config = dict(
    num_hidden_layers=11,
    hidden_size=256,
    num_attention_heads=4,
    num_key_value_heads=4,
    head_dim=64,
    intermediate_size=704,
    vocab_size=11218,
    hidden_act='swiglu',
    norm='rmsnorm',
    norm_place='pre',
    norm_eps=1e-05,
    positions='rope',
    rope_theta=10000.0,
    rope_fraction=1.0,
    qk_norm=False,
    attn_scale=0.125,
    bias='none',
    tie_word_embeddings=True,
    parallel_block=False,
    init='uniform',
    init_std_qkv=0.0403,
    init_std_o=0.00859,
    init_std_up=0.0403,
    init_std_down=0.00518,
    optimizer='muon',
    learning_rate=0.00674,
    beta1=0.95,
    weight_decay=0.011,
    lr_head=0.00663,
    max_grad_norm=1.0,
    warmup_steps=200,
    schedule='wsd',
    decay_fraction=0.638,
    decay_shape='linear',
    final_lr_fraction=0.0,
    batch_tokens=32768,
    max_seq_len=1024,
    doc_mask=True,
    train_tokens=513000000,
    max_steps=15656,
    dataset='wikipedia_en',
)
MLP neurons of a small language model. Each row is named by its layer, matrix (gate and up: input weights) and neuron, and shows model dimensions 128-255. Each number is 500 + 40 x the weight over its row's rms, rounded and kept within 0 to 999. Numbers have three digits each. A neuron's up and down rows have the sign that makes its largest values positive.
A block is one neuron, or neurons of one layer that tend to fire together. After each block is what it responds to, as a language model described it from the Wikipedia text at the highest values.

L8.gate96:507539475470451517530596450582496431501511441435463457539451500456538546525572522498486472421449485549486547512453482574518520445505554567455482487540580497468507564507560537398513502518505445524470515491545526484471492510469524530488456524549557551522515528504538561480531550502540469499503511442480454507462479515554495548521504467521551564487550507447539521478463488567504492538500
L8.up96:515474461461506452522477441567500442524447594489556476509514511480503487503461529532521484508551557552543500459530521524482529491453414559475554530484464481568527562515551531430502463590432526480538534452480513460542398549523456540478502499463453526576465532456449500474476485510459489517543459511437558497472409438484473519497495457465589449497496466512482556492515541481469493494449
L8.gate156:515508555520488483544436451511454491500491473359484581599526481450524586541463483455557578547534506594461516500525534514512507454466532406532536444477540477495563567474525571492485505581453521546483496593540510515496548576525486523447433532497529525508507534489497498475492496448431438574479493486463490457524510514518515509524472519577488494509475503497518473480430450444470434522457
L8.up156:474529510461443495385543432525515550407509535471537579466488553464454508468438504493458535514499465575492527468478470462438475509536456502592490474488489494485409513482430454533560470494523484531508492596508491471465462489613482492546489527451506488521491512452536528559490509466476517522499511538517568502498440473551461518515489498470525490459549432462487572519509498537561515476422
L8.gate160:537498489540456504479483537574443566440475471508547386502546487589484540511519608519508548460529495506529514503515530527524553500548419479466484481491491514515535488510519433614420463499503452530460430550528477450480496516477537510533525457461469534525548499461500499543496447514463538539412496535517502567548508516526562493476485514535542470558447503459564415489474452515573508465544
L8.up160:584455508467544516485482485505581471462477526457528522507466487441464551522539522529437516512482469391512506469522489576467422485556575433531536566503572505530495497434479525478511521434527464452513555443484511458519535491581438532534500513426497452503489500510557537477569554513452414448485450525490511460519518554518496509494510468461568437562463526492528508505449525529521456522475
L8.gate207:452509430531466366497509457551496397520523512438492448576485553526461515560492434439474522455522536465499579456502531468453483483454464521534471517464530557493486510467527474477505521478508521456516544539472381495499460499504495537492462495489497442511459543468517524480513558460510547497522474455504432483522466552499416502558508507529465441518427526477532506570471482541502487563491
L8.up207:488479491476463516495514410472475418455444536443542590418452554495596537518493399529522524503495532525529511476559495472496564593486548466563465552524473497527515502466507535539520515456468487514501458468465552551533452569541466480518460488430535540525492520550539512478465499495525522427566511518438522536446406469493544498494560486503471444468488512556517473446483575517526437572495
L8.gate401:456404455547533489483485491485478432526484461561498508514454441553475501529501465435456496488515466513525499460489513520504532528441445528489499451505419438510569445503554554492440421528456441498532476534448532482467490503459584486559583505491578527489485501449445501429521494505438452429547460468581485573548476460498481568499455446529557465444519506541486484436485527408454528502442
L8.up401:502528542514518495552443493524480475509519524455530551503503492519553465542527506506550496502522471510557561465486521544446467523473552523535385443501507449556406543517480472476524557534510459455535558514486435574573482490484515499564495504574469425482493477519519464485495504544469518549479520500550501485572502554541554525507527461499507428458467526488511511479482487506536511516502
L8.gate459:514445458487511457561507530587565559527551473511422508503497564540450516509514515451507533539553438430519512538487446468473540558470536477488480468485559524538575457471521535501507492488499449546501560487451523544522535497536516491554471556503419506506603511539490494500476473520470486576436526522544457514453532467450536550446493408523521479548459535565520459459529463518540445483533
L8.up459:378489472500519594476467533522560491483563498441481518536524485482469586403479481533565535467453488433516553427532499618464454550549463440544445501519509449480545487502506525462447467495501444446501438545520478544451529509441509537519504559493429487533506461535477513472531556532479459533481565483492579529515523423493426480532516540480533531521526408508464448473505486533547561550501
L8.gate572:538528535518493551485479539510528509514559518495521579518432462516489541519413522515490474547406543493526507531475505539552501431490490467453522499503451474520524454526552547503510451497516485469487533532505565511491529529515537505545516522478514478554501499496492464617546503471536481558531537570551524503480423483553513527464520466517536499542574518518451521474478472532447515481489
L8.up572:486480503562510511485392498549535458522555496468504456463507554462507511491534536424505510485482426480443548503547435485484484533583533475489498531528525488462467548449581493403483526473513501453560494557471515473516532504494479519482462518558475432452478506452509503521488496547577510600529497415449434546508476519499551615536439477438446432506580487485492570391457452500440504510491
L8.gate660:492543518492453509541456554506541479523513527485467477478447540521481505507488516532527510445413498484453460563535429521413483472492452574499492554481501530493464377527514530503523434429558479550503508463502499502570476467470465451552457484478533466503579435556541497516533496469491476611451524516465485558461529515434423509544524540521531497485533435503527580547470487447476466445490
L8.up660:492466483535431449547549516458513487514513511462503581549558458524445477538537560431532478488488485459526519457462420501534507593479500457523473481444515460493546490419494550477456464519469481551513537544437479547515496450508568500506456518587485444606548548437477475434588530510479529405520542548472554475505512551532520490584466415510509514482489529508481472548537539509519502547465
Responds to: Clause boundary after noun phrase

L6.gate101:447547491529494418513436502528472513533536437532490540473520523501527451546517489541560447487553566539480567512470535555467452529512507542471536536532585517499506569481489520545524480458447463484516435423542531500512452466482521518512495520499498495552476502453528414521514547482499443540455490608506550520463475492553466476549485556490520444446446483510496566529558434483529504483528
L6.up101:523460533471496479540483540456510518533515552504547477587452503450464506442497525495485492467493456440487515548446552492476544533431476597504551513540514535491487390534432452522562502531548482525475482564473480454501470487535547501510530545500486593503539440473463531455489515532444498461545496556477487466536502503575536479535471417462472410507463487556585479588513521554493549498513
L6.gate210:508527433443533485561427521479509475413484498476502503449545459467486507470536410550459456515530536471542510540438565469532525476514534547586494515529505575455500473444580481536502531439422498564410434493470518513519534531499540522469501448506535573546531528567534467518522558470488509511486540557519488505487443522477438410509537483451531502541536490558475607540595547520528568565466
L6.up210:448536472508561483537454479512520483498560442469445425445533506516569530510501446463599487503479494470480478475500456505490509547558427480539528479505501538515544506471481369491467483483500497466476443523463487540526501538427535575526467533508521490476511500487445588459477560429515492523494571512559425509482462558564544477483516466471496464512561513494513493484521480505484512545457
L6.gate238:473492513417494516543419477466600452518422558481574549479558460469462459524477502524547538506500519496532464498527539483523523490488542495499584492596527564536526466502547457497519478491514459427530484470535449525539429522525505490536461488454457529528541455489519580583442489466516499545517464475547531442460544472571512525475523461446492532548487484523525499474446511508539566482469
L6.up238:527444481427499527431488439475521498470450457463546532454506529496500514499564542509472514603486553568466519488469494465487549457520501541515495522541498512549492537543451514572537485504542526507450470508521513450505494529472489458470442522527523458458484606499390508484535554516504541474519485479613464489484447480535574538499466473525479498507445491532477478442430560472481512472491
L6.gate276:525467497501550490499476461524503551440494519522590489534580531537483479506532482482487531514602467541473509505481518513514480449500462553473483532516492470484540475511460507473478472428498527535507475482522499439427514461507514507525504555501531541465506465433474542516529503465431493481466433512561560462446501575535440500472462502457508547546525510541532515541495597495501510516427
L6.up276:506474449497458609566438556467489458531496511520472417524507506532535493518456520463475435508547502450491502493529569469477590479509503548521520545469537494518440488432524561420532440565549548402460499495537517496420486552490465457514508522458524517520473455530482545481446482445570538609570563522546519459421482538540545539504480570465511492505439445486524502492528481467498500564498
L6.gate283:490535428472481441542503489442459465517421541499463450588501441522462495509499524500562453486518500406527503496556533549499466488451507574575528527520533521564465471496539489451568477489427466478497420488510495457445470504541480507484485480444472565535525475524449480438524462478433501497501542563481450439491522499489516516476427433544513476434448495556529527522483564487529520518447
L6.up283:493547478492443462559497556482537518447472518437504481549458508477447541471602467498438489464490427472572466472440597516452531499522513594451446462485484487563435461501426500568538491456468506454388540461558493513470495477474504556540494567493439521526545455437505457562518511438493519541564515521535516446489508495481489550482542491453510445494499462488494505543515497484566456500470
L6.gate310:536505436516510510473552417520455534543499466548526585468426510526506531481571454523603479486524453452493380491477481520482519451462494548489545503509516498491454569451474576555518449564507545560512536470542567479544589468534505491537480512464475472489479490485530524471505481473457457448481456524503557523561501525448504516458580430473506473520551566497483471476397553526498556473463
L6.up310:486472506440493423444521501449453494511432514512498513469508484550481477447515497502504536521477569551508517491497548432521477543491564485496534634461545563464470545548450483520541527489517493590528509503469464550495542545458480471440539534467486505488492514595521484492525438509457490405537581501545500518504467467545553384480497438455525503503489467483550527464537515482508509458490
L6.gate475:485506458414557482500456489494558488596421523512519432509451567526534525443555441567469493461504498498510456494485578441542494531474518525507538504498488497522494486526504522521514510461451501486446483459513480523459532498527507470474502495395523517526466491487495592460462484445474483483503512566448497438544511555531567499465496512488538467531486485475471514529503550543453537548397
L6.up475:522557422473437548548494511566439529506520515530512465554441560568524501440477461502571455448523526468482433462520482555491577458478502529516528522543459500515532460523483472522565540458473503467507454537525500555464548498489494512587411469496463504511469540508494481497467578397484452458447487505445503480520443515572549456522538553532491469453492509563496459529520557473549538481536
L6.gate680:510448445489466479464522511495554449507527444487454494455503459512491548487514540542434471469520567544514469469431467426546560505608548541550476481569528553489404528509499530482525481497480516445457539451500516471468505563544484503416589429479574503464458537479442565495481489420457518462556550528498478479419495516465558516450560449513551467500594474470498493438524507456509571466411
L6.up680:499524427513530563486466475476475474440504490471477429489523563492476484557598455579502525469463517546507474559480490521546487547489565492538479562502509488586565464513447500524524445441556511494496561480479491573472431459464510480549474509473496557558467460434487572422472517499563511525468453537540505464473494495518477470515563552532526485461502441485540518434453495527551433492542
Responds to: Adjective-completing suffixes

L2.gate250:503496615531485519469506542492431522523539518492509492513466467481515482564463533467427549494408536499534402523554516447473482560464561505562508508488503514518525515563459522462496446534436430517458535550472515524534496518460476512539543426530433516515445526477466553592533476533491473511476484449504501559479480520550466449549554540445487434503454388523532499513517420569472538494419
L2.up250:511478487497511465490602571471456477520466453467454530529444544529462530545498409523507470538447526519552580489465473505458534425569474545540463497510469498552519566558461501502492501496392470486480503495517418502424519446517488497470488439494468510591521485509496572493587458499515421480526520469437559507398504545462586486511545484557528496540580539468521556564507513476488447460513
Responds to: Small numbers in tables and dates

L8.gate29:410483499500550489528515516466481426520574468606496500576463562449445500512412540487496463458551575530464478504545468507552443523477513547506559406554446498497494461435518521486490523500496513467472478564513520457531518526492469460517485514459533519545439484435488539596550520504499486484457524514519496497496493517504532435462557509522537485533500495504559582500477537527489510489527
L8.up29:471478508485521498568528531553441541490526485481463481461463537448520544475451515572466463471571520513541527451522511494532457446485488506445485494486496517468464521453488494481495449544567558553523470487502472514460483501497447437530482580474528505526538459568486497505527480445466552498494470509520526401506517581511542480463495454422483458513598531480500509448491550599472562505482
L8.gate56:447480535537554516502559503518434514482544516515531520428558465518483557451529562508408527443429533501514483567468544485490546548497433471524420485460464507443509553458415486455496474476589572511511517480425546467508501488457526495531530496556471474542488458422514567538510458482569510539491470440542472427541504448565494510559491522548531502569531530467480476537507485552527513545485
L8.up56:487497476462504566484511520470524496473547483558483512537512431563402539557490580545496505458543519474574533578475499550499494538540460490530475584439490497471567551483491397519476417567488480570483561537498502504497475536447484548537423533523499470425526549439460583481477542553577554545515477474610518482516514463499540497532465428443478544500464486514460498578488504501504501504510
L8.gate124:524494478506516463534548478494447491495508460535473532469462532405424455439539527481562551439483468449555485477389522455463533461481462461577493497447496469452523467429456459467539431526469439548479509529501488486468520555550502482522544556546509507534526457509472425497477427462575549606456562490521594558489527515583490482466493489453513470482529523456497491538530523528499504497459
L8.up124:491544515475457533373550476456565518472513510424553509460527541498526465462595476571458502505512493446523542454499460497450500505572552460441539483511484533488524524486584521448453488511487576510488485482508501479560460452572477469584484515525463516516509467532464517487587526555497484457500525457509481509496479521449527534464487500434518503490470544564465504494525495481503477482457
L8.gate217:427447497490436493493502490579514503443556542539457541485508438475509537512535575558522505549481513460486480531472491526439439500499564431542508442469530535539504542479499517538545495555526490500566510482561494455502434469496516513490468482545515444530474530517504548526483463510513521522529490484437543530546465566542532503449445516444437464502519455527516521544535509462458481567498
L8.up217:513519468487491509446503526438576498550466473494518521564446472522490483498510546491475504570429527485420499461464486494569553504527528492467473470452483537436533476529441523497518453550492489539498512512532520472481442522522422521534471595568541504485513475562507428519515482475443559441499474588482509480531421488587540459478492512442485497534498472505521457527533554543549474501560
L8.gate290:512580534517476536492462557514536488536506573438496512507493550556454464456519513561470519512499586472509519449531479484394546576529561503518477482604501458544542461551474504529511529486478443477558527530525555438551460446483459505454530504461487465530528510468460504495527521520523465516532492492485502577543564525549505488531516502483486441467540540549587562462539521426438455535533
L8.up290:492473543487466466514548478482483492555474480525455509523482465459480524428433505532373502462508516536489513487422504494453489496402491497539500445539508468442485467486389526537546564466491481520541520469473513498558380462577503569501490529506478519457520462512468508511524489464413515516526510486453545493537436544458468522476526423523451480581508506512525551491440559518472498556444
L8.gate381:496456486489556502484498502501488461527470579457437489575558484510557563526486486495500433434419520509505413539485510458469544536439552511469507529498518512487519493516573513479547447475449514525473533476498532531539533477407498559497571471595510513513548595471480491524507493543487498476565494446485482494452443549486482514561510534461462416517541484514478585453498521475445469554558
L8.up381:442507546534513468501604499507489495499579442482571512386445513527505512452522444480476510422529512534562568503505490542479475468520479556548475527462468515470461436513426433581524478496489449502472488521478460492536492503517514485490469487417543440494429566537475524479544423515520477451442520528503500493545523499539549514535332535469533464481475509517494454486542497440543462420504
L8.gate414:504474500513570489485484583455452477518527517501508512495533497505530548491512466551506500495425531495514506518525566532481502521440446449536505529501482515506471473482589495487498550519486556523545398552482586443474463426549555595509394468517527514515443511554493554522442490450492490546443486466508543522533449525501552522512505530428517508496491535550519572498570451579511494519473
L8.up414:459489503535473504451438524489505548490531480570448478537506520493506504454549428509460513503443475405500450394521480393491543510549521497488533423551542567405474493419478519440475512417521456578467505484493450442523530460544431480507475453523505531566462500560533473446468526533502499533491519468485470567570472463594556516466543516487502545503444484476496517459483482496509505489411
L8.gate613:482462515509475430565496501477430446526551502471576419476463488511483544540512484599446511475554454508521562506518499451451440503411484543517495531510574495459534539430467519462467504507453470479495503500488547508507484513456460510424537526548447475511476431450536468506517512512501525544447456437528542462535519494448572403437514483529503516448516504577494527539516495615490489434537
L8.up613:489471476506578490474576507515514451454477522474453459430575501479497471563396525538489585453526462434568533495513507507550393434489449529491508447529578422497452459480480463538505476519412542418445537458517499519526452452515433518430497401482433516500545539473551512518456484454458526486481447487517495531505461466458488479551506505462491471478510499422426496509489454520496440458449
Responds to: Table header cells and pieces

L8.gate86:483555486449563494523433486520453551502454452474548417483541555520532500495543470478504516472518552482535525488491483442512548468553484456494498460570489480530477466438565489538460511445478523389479394484484459530450418440452458486541506483458467472498481453533420413460513615476512472534478492552448396480510562449443474480471503504603514515462515479476528519492512475524480549549416
L8.up86:517560372450442459471459444514602431549451402518521495511483498478496513532475515506532472487574531523526475486429518577504516527545499565512482443500503523461512483418520503499498464420541478534541485510480437514503538503446631506516402497542507517516485535536512570454504543494523519457481622562525538405476456496508488503482443520531480556533517519459550484513561500523473561496495
L8.gate137:518503457460441469524462539499478495483500523500462426516465484450495477464494527496475486562490588445490547483477495530475446465520460441467525454480519500456433492512491516535462545482484543513475577649479486499519477465467462513508469444478546461533447540528473555535441481484547476486457509564478434524585509497475481560503494502498582515444504507530525550515552509520512402465474
L8.up137:416476492511503552627439443488504462458539461446484460607544486518469482488543490505518498476432527479513494493426467448453494572596499532558515540554430497565479488521544535460491523440546473442500473517460524497492488506535493537603539474458507491553529530463534509445498470500479474502478533514432497528514530493500463495533511457443458498525429443472489431553479520515501476476569
L8.gate212:487533498498432558549486486487556483584484447468500522504520597464478412432505447457456493521523451495512605502469502443554486515416447510517532535542440533469452502466531484475478504445432497458521507521513507442519484441483518480556488432471493521499500500494453480433494514496479458530468500551480503482498537375497503515578450502492582488468498518481478470525525491467493531499462
L8.up212:447536541509534405501456555528481539536421449543536500512458460455536581524516444421530483508542455513542486506420604543501503489541540469468530477541501550493510510477451482530525567539515510511424458568521483576517535517459456497472460487488506516503494429533474484588537539541430543499514485548482503512497492565536572511485559510503537510521486558564525529443461506435520560478450
L8.gate243:440504526423459468496547500478435501440455514518481528471476542440560490566509477490460504463495485491577518502453488508465475465480565506499550439580458488498426432502464524476538431498517538489483504426540517442500491469492531505512435488525555519455457547428486543436456513486468492445471507421439493470551468505476470519463496558491456498554560555531494531470522505538534507552496
L8.up243:470481471437444552468482501463453514447415512486479516543469539427513488472482532424493491517464532524506450474446520464490502503572538489413573483521501556515438473478513527484550518495540449481539443504524484503478490474514523573528457443458440504461464496470496514433440495563511516382481541481421485500452516435543517574516519526492477524524461547420465486506544530529553524531533
L8.gate267:485565419484495481526486514489532496517481477549480484480532491445491466491491515496535493489433494462487497430452504465523445517449442537451503541434420539483457476459525505464565458488438557500416566499499525516487462393526469521461501547494508577474505404496498506544465519453483581503555565547504581496453574424536475510489444475504501484435561483440461576571481512447517623489428
L8.up267:546492505521504467423454546470514540464460484468461535500498444517544381454521495528522516444540461497467587544492455464496519473534454505518549516580516509509518424484454505534484507439437527529514583424544492476474564491459519510547464544468460490541498587435502547510434525509524484556580550525461487532508484471494560480448528476566485463543505525514572515497548463509493470537511
L8.gate422:488582554525499496476488595488494453493544447519438578540529439501501497568527523476465498530485506445455509502562560525528577497568505520480558502549500447504521492560573577546464475477512476476466549450520415418512499472450523487511542516566488514453570524524541494483528470448470553628543529470503583554470464395491468579483456530531505482477528474535548529478483494489496497499523
L8.up422:493488462534494468511432449484479489460521395504455450529495493498471523499439432492550568559487508575462592479535516574575543478484546474499497449488424536472530494529407511490513561524442438565397504426500512544506506450457496458507529452560503572484495531603511437473471488499553545507516522461453559511550525504491466531555491536514536425458596568477531408452432505461563575511470
L8.gate469:504526492458503600456475496496484485491468472521460494477460526562479420497515468541539468564550561483537539474429518524476549516440529589527561496511528557513485525564583517469509427479470538494428479477516472481483544467399461462468563502492450493567457489497452496529484520502518566488506528563420530518449461465477530518428514454499515451513502455436482511463495503553477496472430
L8.up469:465444423435520514584460485457525489517506433511516557463497582480541510540448426448516427493477520554499497507502507503492474482564584546549496488553467493474439515502533518488497476450510506489523548479452561551521433497535502507525480457587536482435530520490457479453501517460492477522526474515561440466427528436462556459516520475532506596463522538544488547504462447485504469506479
L8.gate687:538551404467469467513422511598541488449514481482467532647474458510498549443530507450470460500515442489476454497504513483447447496473489499549517487526469550437491549511564421489395505419537567584477436535465531481464500486514477590507492463538582515550497579494459521452507528531439465519470510460459494455567487443543468516528478477460521527490502487472493454492446496432471503555458
L8.up687:541491562491478524560467589558506556548550484471428501429507418472512481526523483496506507483524504425529522498476466437558468546523529556518492469549423510571421478510541509539567471512510473508489516555555504500481510537540504548509512535544472436602557537513516479495424544533489462527489527470486421484508493505536495497466534486620451537506555489585505482501499546535543517415487
Responds to: Person description lead-ins

L2.gate378:493459518518470444507509444477475507526526538544574578536509550497468563484492531408534525549527508483496455463422448446474542548522437496502495543477557493500492501534452507494541550539559492514453574464499529541525433530474492551538413607525447462544525468498526465485517532492493498517475515510565490508498503500580534459499496514475557429534505497486447505494457509528447524433412
L2.up378:417488499518513447479471487524545476536534535484570544548457535516525547527540519456449511548514489599511459519478524510473548488499434540547406577555533541483480499522432538516525512463501468449488469517575545442432526514521451537481472567555482513490518431425432492505507507482453540513488581540504519502476469468498608506494519509479546520554492526508523551507469489460527498460494
Responds to: Clause-ending commas

L2.gate134:532509536485486485481485489473495537478493568413409424508517385458542567461479465533508434503502431520458494443517458477482504506495493522509536483468530539504516581464421472427532510511575532590504409519472486524485532544511488512482478420491505510460461478541503516442446568485541474473472458498479533409484549526514467490520558519483470472473482514485451482488450517534484460497460
L2.up134:369484519518517485491525450507496483522481451529495516494453507508510489554553496475538502497505467534495551518502483551606472522507493453507451571465582472527510489498443576384509514426491512478541453408536545545474468560514480453496541507418456501523489451507488481572530523464553472488446467486494510484494435526467514506517526487519523527470517511505542510516514446598470408438490
Responds to: Nationality and kind modifiers

L6.gate44:478500513531486466581546495493504489501554515487519447495527515432437531563480500469486543495469571494481543519476506464410457522529561472551548490467533463479511511478546526439518552517418451544467469484474523488530556544459463556479551505406545497555488510481488415459412541544539511459485506440469444471501563491498487430552479456482492461492479551490461393526529498448451467530527
L6.up44:525443520481505557509536440467477541438457452540503476476544541501511488571445512471458479491567448531544554608427552464468487463486520498461544467512514519476579459534484524499560539464532524469491513481483477462571423490502521515437476417453545474458526530471456474466475466591458423559483517536433515528561529503520581502441454454520492542503579536438557534462489472555522460480556
L6.gate172:435503553553515494517455456530541544507505551460512517465497482488512401515568553454483482511543430533480537557460581492445460539457523575541476492531528503597488581449508439491497502526526511541536486538435552465555533494508491472482461555460546483539588531459555489537485467453473497516504484493513502486552557484535486532491486536487477548460510559609463530412540520519427462470485
L6.up172:499441480516430549516468518471480500466503520475538437438494550478472523562440531519493489475470464502482545510541493483504487478503472498516498596515468499459570453523458546531506477529493510530534495531482418559506473464477505478407511473571521426474465526507515549514483477549521501500403485469521463471589563510489445538519507566440563430466488501437488502604495515445520593540470
L6.gate212:517495573509454517581514496434548528399483505398540499545507502522472489510514521516514544543493519594449552570446604548494493423478531575582479467574515578554516538524500509454526474443492438478452458537472506500459566497574468526500397532447550476461485454433511484558546473519445468511515473529477522536507562495456505505537455523520435507470515502559437519515497557497469496528466
L6.up212:481525451558491536489476563499598473496503488489502499523499473577507496511431485609565461572442475567526553517504488475459478488475479580509544510453513574534561502528467453483477507481497446459494507462494501481545474415451518397414456544468528497429580509528412490597498508450479551480436522484462445570475538534509553499469538509492497504520453566516530554484511528538463462438503
L6.gate527:508486579483457472524492502509420463442539535562477520490466494439516529561509492563485415488517453529531481541542510517459513435551455519489473575465428464521451472498446491515410438520535401540467473528553504512488535546481468508495550450553516468478537543505583470503553435466433567527503533482480551560445532510564439507488505455534503470489479485495449548492526508448542538456487
L6.up527:475401566458497591418524464504468527505480518488502373478499480445480450500548510506536505563447536524490475475444509476498510430484575575528469502421479466508497450553472478535534497514515563500471457539514497484510496501462536491434500475504493444522483486478540554544484401512482507529482510445425513533597494482488539491456541465470481536498495530545460504468444456556442521484558
L6.gate547:480499529498456498536484523460454541498539482484524514499527529537513516473473433438531482462547472408481480482552468520513496525537532490536434526533515492480482576507472491509421488486511483525510465474455468533563502547504637520459566381514535553510497496554527573450520456533497460554579460473507461483490487445502499559494473550489500508545506494518534552500445516537456512542476
L6.up547:492472529545582416467535472507464487555471508475433525500419501469577436488491463506450460536518463411525493517580470526521481471384536464459467473477565563553486523487494472450511516475512496473517532555485523535529502523504445461475483540506487522568481464439518454533533503554568511474513516414423540484548446520482480469443541497518475480513496457442446472493469470475513488540476
L6.gate622:442544542484503516587476549518462535542556565491507537526558510495463463554483452509493498496491484488524557478445522460455509486475518498533561505519425525479522536467464452491574467529493447474543507462483542569486474534479552522611411479476525545481539526462521534427468521570507502513457504453487469506547578558437525536507485476457487448527501521530464477509487485534568565550488
L6.up622:502507501493491500456544459467427504531511535490515465542484551498448532578514481496445490526418491488541577503449530519428448458464521507517495477582474506487545527497505487413494550468568501499445462536459518463507468451523529492519502464529490485583557435528442496541453529497468526497506468480541539574532509482529477510516453467566503511531418537505548504504517456406549485467533
L6.gate627:544522570505498506458483521533555458459567537468473540511525473504515408553462477475549506487466571509501466507496574476482537525578483545463461486536519521555524508505505433420502485485500518437525420525532582548536415472495526518536531409444535497611420471464477518432544551415448458540465481409531526502510508503472445538549455476497528485450478503441500556448495428545567558461525
L6.up627:438463522490490478520492515487457561558540520463474484492537542510500477546437512505488566494511451445531490490523491459497541447497488454572508468524541551547594501493535519457546495500577500477567495483503513550449437508472473486432510549542507464508483464520541510539534509560489482408482469443527527545481533392484424517506488542486565473524457504521508530558512498573559486488467
L6.gate653:471485504419506526549438497505500541538550487489487544519564546517484529510469431435478430451530492580546559423467508494494469479482556517543480502480563412607465498466530483457585518478510499459486521484469544507563477528528464482486518510445529519532463459514456490524477498471515515552540487448496527528511478498485544566510416444529511501445494517478496474462532506531528417467441
L6.up653:494528480504495509511497539557469473525519449551485513456451509483453439507489518576475535520474516502448584481489548415446539476531509484497518535464544506536559492555479531507559499455541458553517495489512544480536519555467593479478502565445517523545442517479523494537586516540514435494491499465471421538511466454475534521542371485455522418540502540537534492426538481477427398511534
Responds to: Table cells and mid-word pieces

L6.gate27:530497511525477475518520486561429547503514529531471620495489501494536496493480524457509432522483459458470471455426480481526507404498512398570559494455550470519556553534498494437496468483493461549547522532472548499599545533524463474442517559555516530544496453482488542533477520494551510502510464562473445548545447462500502426500529547550504543559490494490446519565542454463476481515459
L6.up27:568478507464454462558531463500548461448373526473538573425460449502440498517515531529552506478451485474539467484486528474548527485508484484478481520570493489438471571545491533467508499523477583519484505466518481451522468537478478527570511426515541562479531513472530496541486539469508491517470485536550541505519502510523489523505478492533529476496402622521525479486434587483442485444399
L6.gate30:540431474552559537491499477472486432496457445530528561439553546479518527544526520571491526519431516505495484570531517458424524436535544499559526490503503404446399528520496515539589541534471502523462478494531469543444535475506502496397507431507485442530485537512435549524540534567492509500415432560467535473518530448420460413488436505420518481547521511489521558482494510496526476534472
L6.up30:452498417466488546472438533488548552494473503489452470559537561462462471440523512517465471546579537564483484472444432533541465480459516489513481479462490456400465521544440496509494493496465503566462517472469542493583535507552462453530466503504460501551501513522447500525492512548480421541453448525476491566514440432472495506573533458558524453544457434532492496527545441500503388563452
L6.gate64:519499540585591420512432600495440519539476416485470487491521519494541471547598438502543504483533462491535554491453502482458499481519502477525429506397548429482522518481539533535469482484458456449473481527465548474492496523525555492472507514500535496498475555458438501514534492516497460477557534510502519496533472507562485551459432470572485449494512551559488520472507478493487511546535
L6.up64:500464552505493494488464473538463445432522515525464546469544498488407462510470501488538508512561459484542553493523480503476451494546441503493477511524456563489529512491498531527463536536524490431504539478553512452494492563584460477483504496499514381537474451446478527499509467492421517499541479539478455523532456498514500480492472513451513559460473493566464476480485421487499428462474
L6.gate70:514495459425475423531464543560487468483429476517496572481468508531510506573525510469482448565421561557566534444473460491483469508548459465498456480478540513488511469499536586471608505485481515420542464525449518545516577506511495467496548590509535470546483503530490567521537480524470415465533469465509556534467472505506502549479529492529546425469505486503446501455514515465541510452500
L6.up70:447502539482518503427441475467496497479530554530469487469498526440446543487464457582518500424505498455512586392546500475487498481478576429464522509456500466501365531438449532482550509502521510493571461489495511527476523581476451579490446529484569476510484423530440475471437521518539489513508528527486508542476466485514553519448526510461517416515488578505469465458537513452517521511490
L6.gate90:470529526507539434522471508528471489508541522476456578529518477486565504496498486465527499455549513503619483524498511531459477488406484474529516476547550424467467523436443473491514524517551546514497397588505540571526497529546527462457453546572567535498517506465455489531502481501521403512434542477413591496476511498517508512461491493485532464525573492535533462500565452451480470520423
L6.up90:556460495502420471544553382519471524543486558439519472625502502521529485497527495527516421488599501455488458536527463486482457580457479467461511518427487489475444499511474502523484523507426476481487541499561493538430473504520490433448536493484567489565534474506524432508528521524396467451502540464494496469488468495467500520490481521531560463498482520486486512609533448545491464526479
L6.gate214:437498530527465519471458494497548460553450465570457505519479581497516497503456469492471462446527577505524569462542531415440466419505592559495492473529479470511511515531559554502529542529538567435519456504479539526488514539546496533468423631500561504550476487468447533487535433543474493570442509514490502487452525570512482474486477412510511562515492563532497434500585458465528436541467
L6.up214:494537497474567469402499547436552462505476503487521525441514504476545469512480522483534528477516551500527468482436479541406446536478536504488509522521479485459476473512479463491547477439530514482526457434481543496514472459518520518534523483518558477481488443538485563453468448482453478493484579477504533467475436527450482505465469517468533397534520537594466519487466439438547475549430
L6.gate392:526458535523485536474443527570441468513545526484499465553538554463455480501487533468543497435476524493496465456594466495518529493458533487537561447559504462559486517421460487525522490527503472503488482535499434464506526587393477507530489487440542470522518556462540522545516474509546423455515449467469561533497567494518491497405469481508502528545502388455484528489463512446568528500461
L6.up392:475556485523493471447518476520504489441536476479455573510609487487466576487569505488547461430472523528402512496574497422529530509487548516540487452516477523520462508515513472559517466508475457545417456541504463446461490500519505502542506516522529515469499423527422505522522446461422449442450502501505511421441507516528493514538473544520598454434563494530411527481516526556449472466433
L6.gate419:525499496496465484529413493483503497472477401512545564481527514480509581444433554523492547573527475531489582468476488503476440475480466504530512472434496490506498591486590497475476480481479517447513487510482488385524482519507534486430480505430504568555470500482430498502530499544514526482517460545406511476443475463541510469493513561453590527495525450523469568534494520532471548481493
L6.up419:480488554550474476496499532497487424460456487512480474531524562504536478510530554477449530498515484522506523480542436467526530492520525537539497496522502439494560479541459378470507529523534500485491567525493550508505493497405498472567494510485462442533527501500558575500469573478517497521499520566516463502601420539478469463523448524562519506473569468458488448457554525505496508599452
Responds to: Coordinating comma/and